Part of a small language model's weights: LayerNorm before each block.
MLP neurons of a small language model. Each row is named by its layer, matrix (up: input weights; down: output weights) and neuron, and shows model dimensions 0-191. Each number is 128 + 24 x the weight over its row's rms, rounded and kept within 0 to 255. Numbers have three digits each.
After each neuron's rows, "fires in" lists the words (lower case) most often at its 100 highest values on Wikipedia text that the model never trained on; "fires on" lists the tokens most often at its 100 highest values on Wikipedia text that the model never trained on.

L7.up685:136137108091097097116087127120119186120127125126162154105110147140148117161159127082077098143120105137102161113131104104130190128089129138106132141139155105139089168121154124108118093106104160149154112136135103172173083126150145124131133103095118119096155107165131109188132148104106150109138114109182111123093142152124126112159095076153110074112100081143123142186120109159131144164155147120112133127120125125132131165096129115162143101148170151127109127088150129151086157134108159129142121134127134120126131126098124104118117103132131116136108140113162127142122163143158143169
L7.down685:146119117120141160132152159108109103083118109112129103146088075068165106155148174108099155104106121133110146156118123089111103119132151110137119145097115145167135113085140091141095098139171157141165165109137154133118128144120089137139152136085107147128152139118118085108134137119128150122131153089120131103134099097094129134119137125192152136132114165147143108135129144142164128129110107135131195126134162138109157128113109123164140158160102131112116079156141139158111157145156166167130105115177138129133082112132104099138144112100144126130108144064109152123122160147090110149
fires in: "can", "would", "not", "could", "cannot"
fires on: " can", " would", " not", " could", "p"

L3.up169:135109153148124186163117153121107150135129113109123137120130175082127091148145041151157163115111124124101119146135164121134148134140104161130128132136133137151097140126154121131125129122146082119147096114118122163139108121103146108101170116161122157095100075134144138120123140120086138127079130144082169069117157115117103138145125169094122122111133092115110139137144148126114125151128129122110171110130121175123167131138102112124145088091098132125171143169113155096133100149133145073114150098125129053116126156136101122154123145114104131114087089122134148163135163124144138139
L3.down169:115120130128127130097166139157086135085116123145129106080133134087077159139103108125143167135121154111112146105102128106140135116199144160085142149110134156113158140114139086145121086109147120172114098151133106099139134156148139122084146129123109126111140132105172171114144133129112138126107126107073103145122100152155105140152125147118110147131139160118100105134134144121118178135096095098130141110163103150125139154127115099108154146148107135139166168156127144089172121176154103092116109093137181101144151113127102148139131118134095145140117184110098128175130167151102097139
fires in: "a"
fires on: " a", " A"

L4.up527:116097092176120172122092154101161151125121109154145124141175099117100140118109136157115105110153112128138147095138120184104107157175119126129130136118121114147143174134110137155108129123132127129150113127072135125182106085122140097096114139116090135105132140119145071179153119141112173112139171128089117139117160142139132106121134143093119111129160112102101114141133116111186105193133137103106123115117088135130108106155136125148134128128109120108138129108098165123118161140153128165121112166131100118173096153140143103120071186087159110116104133158143140112112141116095096119
L4.down527:139133107175136134108094115114182163143132101075168143123103108134099143181156103127120109120129122155164122103171118166127111113123119106166146186122126127158139107129125125117103139137148106160153145107121103132148107098124106130117059154090130126160130076141107136114115090122173139129135140171110119150103138131125139101144092122166119114160146124121097139125147135089134141121155099096128135139144132127130128055135210158122155129152102132131108146121104114067133142128135127138121114150107151137176123165147146117123150121167113102145135090116108136145127082104085126136
fires in: "as", "department", "called", "than"
fires on: " as", "par", " called", "pa", " than", " As"

L3.up235:111141139145141168163142101125110190178156136093114141145118128091160098120150140131125112160146143137109148113168138131124147155172121101089143149131094111148132080089142105126061133126112109141114109153167155106092121152131166113127120137111125114133185154133137152101150106137119100116140145118096134121134131084077153133139123178096149069133098115110105067129140101127146116124103151161117184132100129130135117122058122126104156143143122139143116097163132140104119095145127148135115099105147154137105117099117134104164156136105133119121105181101140118140134117116110091138
L3.down235:143132114117156159094086130141082108146102148124151160116114135134104091118172132129120094120130138122110145126129145132095154092160127133112146164155143178105140099187101166099067141109105138105130103122141154130157143132145126155113155117136118166109098139123143108080122102157110104181184157099071144158108142152105115077124126110124129140095116127136154137151152119115147139143133114137088117095165134115128101134162139113115153124139192157152126126143152106124116105163123167136149116115142158117129131082123131140128135095106108116101112110172188095085119114124151106131
fires in: "n", "be", "e", "started", "media"
fires on: "ed", "N", " be", "E", "ia", "d"

L7.up414:141134118110105142107096143144159119093153175131117195147154147091174139141105111141128128134147113114125120165150130146150104134125105128090122125203118158142101136120111122187120132091094101126149165144114159127138097172167093117117116153129163130100151112091149124124138154111135145134123128099154138136134123128101111130115097122141102154132143082112115132132103129140110138111164141141122142108129099136105120183107139176127132192111152136120091100143149151126176159128112124107127120148163098125116160126132156098084143142082125096102175078084097116117137137090133152098
L7.down414:155122140128086097121143071161138103109093070111081158139130122103130103165124122157141111076160107124116140145151152147133138172132151123125157143140165134130112133103148104133121138118098125075145120159121103163147128124122139137137123136184125116137099106117121130107150137135100164109131147114149138123099114099107126143152157074141148170099111108138150159095124146195118157135136166140110126104132139138156160122117071158107114128109112127147117125155065111156141130178115140181127155129135155104123091124175112107151152099154117118122145066107124135112121094109123165119
fires in: "of", "often", "for", "off"
fires on: " of", " for", "ro"

L7.up674:115134109118120105114124095125097130140145116151139129087093098112125138120115142130087145137137101161118110108123137093076120091070106144103145154080138103161128146148167130179118125119119128108109072146120071091074119131123164122074138128093135114145137158127136107145112145147149151134168104130095120098166152095125155125172120139100122154115132121110133139141108130195128143114123102097137151110088123109112130121174179105133172128167131144173107101141092149124142154123158176106167130141135122129104121131119133143182151141132153124111140152170145149118164129113151126132
L7.down674:105115106156104184110103116125142113166143133153147131118143099156162160124112137146136121103115124164157097134097122101133138174114178128171157118173150118138148117156118117120109144052130124103121138156102115151133106099159123059108150127126136134174078136135125122153120106118096138119131137131140148107105151129106150129133144150124136096105123129128122109067146080143115158114114125150137145128135147136181155131102125114176192135124123143142147113131134078108107113119126156165127102114095122165125121130058120099161098107129109131150099129065130129105103144125150147159
fires in: "would", "can", "vocals", "may", "was"
fires on: " can", " would", "vo"

L4.up636:155116102129157139155125105053137109102135141100092149141164131106157110113100144146149157110154150163166152155152144130109099097114133080121126151096119157105109126142093159137149174106129161116160155115104173156090084082121115153136124138137147091138092132123090113139146140158131133102158124140113108141143109093119136114124064082157133166145106126118110091129155123155152142139109111133152113127111114145133111137158109137134114150179154115077146114135133101163155127101161145134156157147104128143081082121177127133126099148094168126119131122138164146108123161128133107139
L4.down636:116093081037133143131094145117161136123124124119152133090130166110133127129084113150107118105119138146126131099102126115122113147127125146133134117134165151103126158109183141148153149141113143140102129130146124183132121174126112134101112103104133126148118097151096143134137144163134090094121110127147186138137136111123102132148125082122080120122144113103117129148129094118133151125144127135113119111123172137090163153121139138152136167144123088087159142129105113166193147126166125094143098123108147124129135112115146084182147120102138169112156161070126194097123131129102106117
fires in: "on", "of"
fires on: " on", "ab", "od", " of", " out"

L4.up293:130130093173107145099120153088139132130157141128110116119105119143156106106136140153099129077156160121176135110125132104132073127141105130116098125159121119161102189154140152139152125122086113105135142107125145141157140143129169128129170113161115180166100115169126082153086100120085123086118133082184137129121123171137110118104127102137122131145085104166151126121151135074139129165162131141144100104145169118167135129151121106123170106148120116110138102125143133129159151126127108095131092131133140085155113142126131139112103145123096100113125073145139137075165149153131137135
L4.down293:137122123161134111124138115127094129109137153144202148102145126130109090130199110133088069090084115080103096111125136115116130131096151121104115114094143136126138169108081169106052143157139095092148126171145139123168138112102160116113161131105171133153161145100110158141111156109117115116090188132153139163106101121137133140158119124108125131105158108095134153146108137139115166123152132146088127104168157156169131104149123156113135181119115089114142142090120147140143101129135118121104125119117131123149105128154101147146154129125116136116116117137129096136127149155136140118
fires in: "has", "as", "have", "is", "had"
fires on: " has", " as", " have", " is", " had"

L3.up413:151140146121099160121128097080132089152121163112120087156127126121105108149124158151130161119142136132164136126148118152122157158119134120138149106101141117141109159127114130154053132140116147112150180139113102106125137142145115068142139139104162136163124152136100130102110145134142127119113098138120131135139175162100078099132140136149154104143150111115168130136158111137121075135189117106167150125084105091132159153165112131106125173154127156109165116124139078137131152156176144113132130118148120096119084143113137153125106144116126113088138120150169107104114089122049113133
L3.down413:123153110151113136133154154109131159150136157108089097099130156103179132119133131145121109080145152137170125161119172104098135135090096094158142131099071116115150152146106174127118149107139081147145128122109119101128108106129128147125107149101144106068100142151078124157163114070131076130176132108096124165137095126129092136123148160112108127160184119165116155127160133106116114180148151141148127121155128099151129118124131103106166154151076125140089143112128135105175163139150106133113132126081118102155106124151139143102134143131144146143121117127135145092122116147120141101
fires in: "as", "council", "that"
fires on: " as", "un", "or", " that", "lo"

L7.up235:161155162136172155090087130097186119130141093129120100096118162148159128115115123139149159132147137133113122090101111133146104147127119136150109088109139130174124133139135139143134120144165111146102096169104186117136101115141111130107169099103115095136204086128130162113166081095092140167119153140092135148147115118174103142122129148109128123105119077148069094131124155155143174133142108164153133128148116118129149138103134108114131069146078112128102136153116085131155122134136131143098094128122106095129150095112140122129118162133130131101127141146120129123128169104127136161
L7.down235:109115115127136143091103131130138129089114139146093135121131130151144118109137129147142096152140118108120116122109192177164106131067117165128147111082078122138125164188110155077073153118118126149110152117154123140139141099114143102094134096096109139143114113152157159132113125080124143136149133157077126188102143141133120113142136139122103149123151131167147132115130127135118146140087099154170147122136156122123148134118100142162165116095112102116148088168161093146157149118131150115137130108125140167128101139123070132075134150119160103149161138109137154120129115067139102119
fires in: "an", "any"
fires on: " an"

L4.up560:138162126110119147093130098119140113123142108122115123144129118110122093109134115139161142161131103109067126116151159120153134156151102128107128131119102155139114128108082167127140138117126136125144103156086159108124087168107112129116085126147147157147144116120124155063137114144112114117151130110151110116157125094116109163159082115157144131158186078132132141137171106169127108107205157148163118118063137141121111119160148166091138159127136140163125087139118177119134133115055124104129125131146108142154137125157118139110141142121093166130138129125123119125170092146166148110
L4.down560:151128120122077196134130143107144134101104076139123163142148145109106081153135101110163151105117112094079176137119123120119160148123104166076130167116133133149093102126127124126131152109107086123119114135132114113139132143088171159108105157127103108123073119148099131128136147105103131117162100130147149132169152098165141148172130116151120132094106102129081162165099142096137121137157119164134125142146134168166109111133141128129170160083154144141126121105089132092113112119135140133103108130093127156114090118131144099072115126129161140139160160147126177132133148132109160134
fires in: "for", "0", "won"
fires on: " for", " 0", " won", "rom"

L3.up749:164136115129125181135151087160132131153122119103147101082124137125142125114151127125151103111132175097134149124099144086165119126148133094089136125113129204135117129124098123141167161148168161150147158105127110116130148109162121144114125140118132122141143088143136116125074124149115099160128104125106061101168124105102094154180110113142075154134117116114143110114097093148159147149115104108118150121143142150100134149149147115117090153152155100109123103133090150156088128108144113115182126105158091141078106129074156122113139116160112088161110111134141126125135160129127130148
L3.down749:146155162177098101121122125097129129112132119097138117147176163193121132134146101158133143136157127113148105133109139120118120125114102119111092120143083120091125160146139129121134147134137111162100119101151138129164120135148127129148121134111126186107103136106144112097134175122127134118119068097167128086139146067087113118059133106122099132116147125143167196145104152121080173108142107077146139119152122153130128116150113151122125138150110148132169116081120148101117146110127123163175149136121129116134162118170104133122146129085123134135118162140089110097167112107139158124
fires in: "who", "whose", "telegraph"
fires on: " who", "ut", "gra", "se"

L3.up481:142116140183132159103085160123124159152151114183129139145115094130126145163120088157107131109093152136151124134093123177124106138160118087119127159107154124119106103126114147101099120158130109101141057168113144113155101109176106122145140125091152122112146121143104125105154111146147162154121090152099108100139137122170105120056121118104124129109165161138119139180134122112120179159118109149144123156152114101114101135153131114162126130138124149143123125144087127159088100111101133144162095132104122126101123070128114152097144116118159118151123176135125115133125116146119070137
L3.down481:145174077133126110172137154138143148128088119143124177089135102101147116132082134129151132139126123162081149114151108107102130161130101136128137154094105125144073142137099135152086101132118116158104154156116159120159090119122140116144169067102096137070111108129165079143100119140144155150160112145098134126144090124093107160130132130110137176127143129115100098127146132123127176122131126149127102138110137091160106144159107116139165105117120131138154112156101147146125135127150181125117154156095127153091157128141126115108100134160169120139152152123123115103170127134062101128
fires in: "one", "this", "district", "august", "october"
fires on: " one", " this", "ist", "w", " August", " October"

L4.up650:133130141148135137123116111123112127134137111115131127103118125103119124170143097178074147164168152160132141142126080117111122112112106151113126101108147152132107140134119156118100127153143166128082148123139126073101085125166147148116081111146151100159116128110135156106138130141118138137105070126127156129143106104139142155105149120126172091152119105152089113091124135162115108172140154117149099138128125120130115100120091121144139185169149116151170112178084108143106154140084150140126118167143086140104105145145126141118146085138165119157150125146113116068170152182127103091
L4.down650:138120106116103093116110143179080130154191141170118121117149118141107128141143130099113165109129185095097145082144153143121115126138125112103163132141111063122115104133101170137118153120121118114105152143136144122085159113128155156149119100099099154103128124115080160136138119159137085133123151095111113131106088127139120144142126151193129152123143184132125124102146115139137128068131102147120093130166131098111106146138141139127155130128160112117123152164120093175143104142144110097148121110179131153100121132126104102129166152155104149113114121099107184110163100138090137123
fires in: "of", "leading", "district", "following", "help", "not"
fires on: " of", "at", "ing", " help", "ist", " following"

L4.up292:110174133173131123081122134101145130143156146137121144129144065088155133101089134132111085110167079126132105174126143149133131108100128083100150175165136106156104114146128128151159123111117131146138081114107170170147124119146124126120117108164158084118121135112145152141105145101109105153126117112142119108145164142156124120124143186124112132138106113096112154129137078141079117166109142111119099081112104133133163139107121105158106143144172193098092155096115155091165125135106104120134132110125138134085129152136151141125133111088100125118113114104098102143108149133168117140
L4.down292:132115175099131153114142116149139134127127119120098168097155136127148170169135134076143137149125144121105155127132169140160138107124135106089134160163107119131126123118127127122112123088117132121108135122176153116095168130145109153143137091068156099147100126153150101153131102192152137164134119131178108165107129105103155131070118162094157189092148123143111107058109161139132147114133105136139097136128113121114140099140100156133130080127121115175115117122150143128157063124106143113121101103107148095106156132108138135127134127099115112101123074143122111130160140121144161142
fires in: "of", "off", "often"
fires on: " of", "u", "al"

L7.up638:078123104178101130098116136118125127132128143123176164109146149122121142150132086144140123145109092155169145110128099134126094103181116095180125107129120144169138111155139109122145120133127155163130094153125137091113189147136157114107137126124132109135105130153151144145165117116091188126104144118077135151138133111093150115204138124118103140123126165119109130134125156163131144132111120122157155119145098083094137112118148101125113146099168078108149097122106145168180108158158149123136085115104086107115112138140137127119112134165118122138144127084105133099167120114118082124
L7.down638:134131140203107117102147114139142166130095156096126118130085200106098126139173127110083131104138139125134109135135170117142162101093132126113125139093104149087097128115160104119106127149105141121145177102102125163136133078134148142114140131153087109153139151136141132146089128155141128111109135129146103129183124146139146143143173125128165124119118135114071122133144084133174141095135166141146112094159150141144105114106089130093139129124096117123131125124108145133067147142122133098134157107075149114142161133087145130096149076153159163121108125168115125137094141136130117136
fires in: "a", "by"
fires on: " a", "y", " A", "la"

L4.up613:112131185110123141121101143122116121115118143122134079163146140157122103190120123144126163132159149110135113107112129112097151121132106123163160101126108130144066123122135159118181109137099126115110118153106140110103103162157152136075145136157129117145129130139094138134163151156117114172119122096166136118107129114072145167149140135154084136115114102139143144092160152101165093111122090129130099154120121112162169106142077175127099171138134124100153115109126079125130103110122106179166174129135119132141118120139136125119159169129110160106118100139119174099096142109092111147
L4.down613:145122150136084158122125138164071151127133146130120122122073159081086148155118112125140101067150149133123174088135123112115130104130134147104148118120145107162131149127150103118144148102118120144110108128112105112118112108111162166108125130142136095089108116146176097153161157147110129140146146099138114106124094082117093152119148106145053120170106097134123106108134116108178142116153122156146114127101122104193115139131151173138123166124171126121150158096135093173118147092122159137116148143160159137162089138105111116113110135122120162165124131159114156145121102130108110140
fires in: "for", "23", "over", "track", "2023", "maharashtracha"
fires on: " for", "tra", " 23", "ra", " over"

L3.up513:132133096116114129093112128132139137146127084146099146095153117156171121106154103132094131120130128101126116114121159147097125146129169140157156124116134126141108128148104123125131139163111113120130098168151112160152157116141113155108108128104184112119132157083109116105138159073109125110136138191070131125130109091144143117150119141083098137166129132147169164164091078130133098142090121150156139122111069090078115157117130103135089157133147113128132134133130121136153113147152153182112124123163136110103101143142102078115145125165143105149121199176105114112142120120138135134
L3.down513:150157122154137164142123131143155169110117120107111155074168106107127104158132131117133134114102112089091102146125135120151149125109157139116118156147093083162072118141113135182113143147104090148099129147106117115134128110155142143094155132100100125110109131118131125092132142131112133164160174166133108158139143124077151135108116100104120174118086107165134152135090131184166150151122096140125136154144114139142129111107101103119122129089127125085116085139118074115130157176118147123193143159071117109109120134125104122112152112142162112129129168163098131126123115151133171133
fires in: "an", "his", "beautiful", "whose", "feldman"
fires on: " an", "an", "el", "is"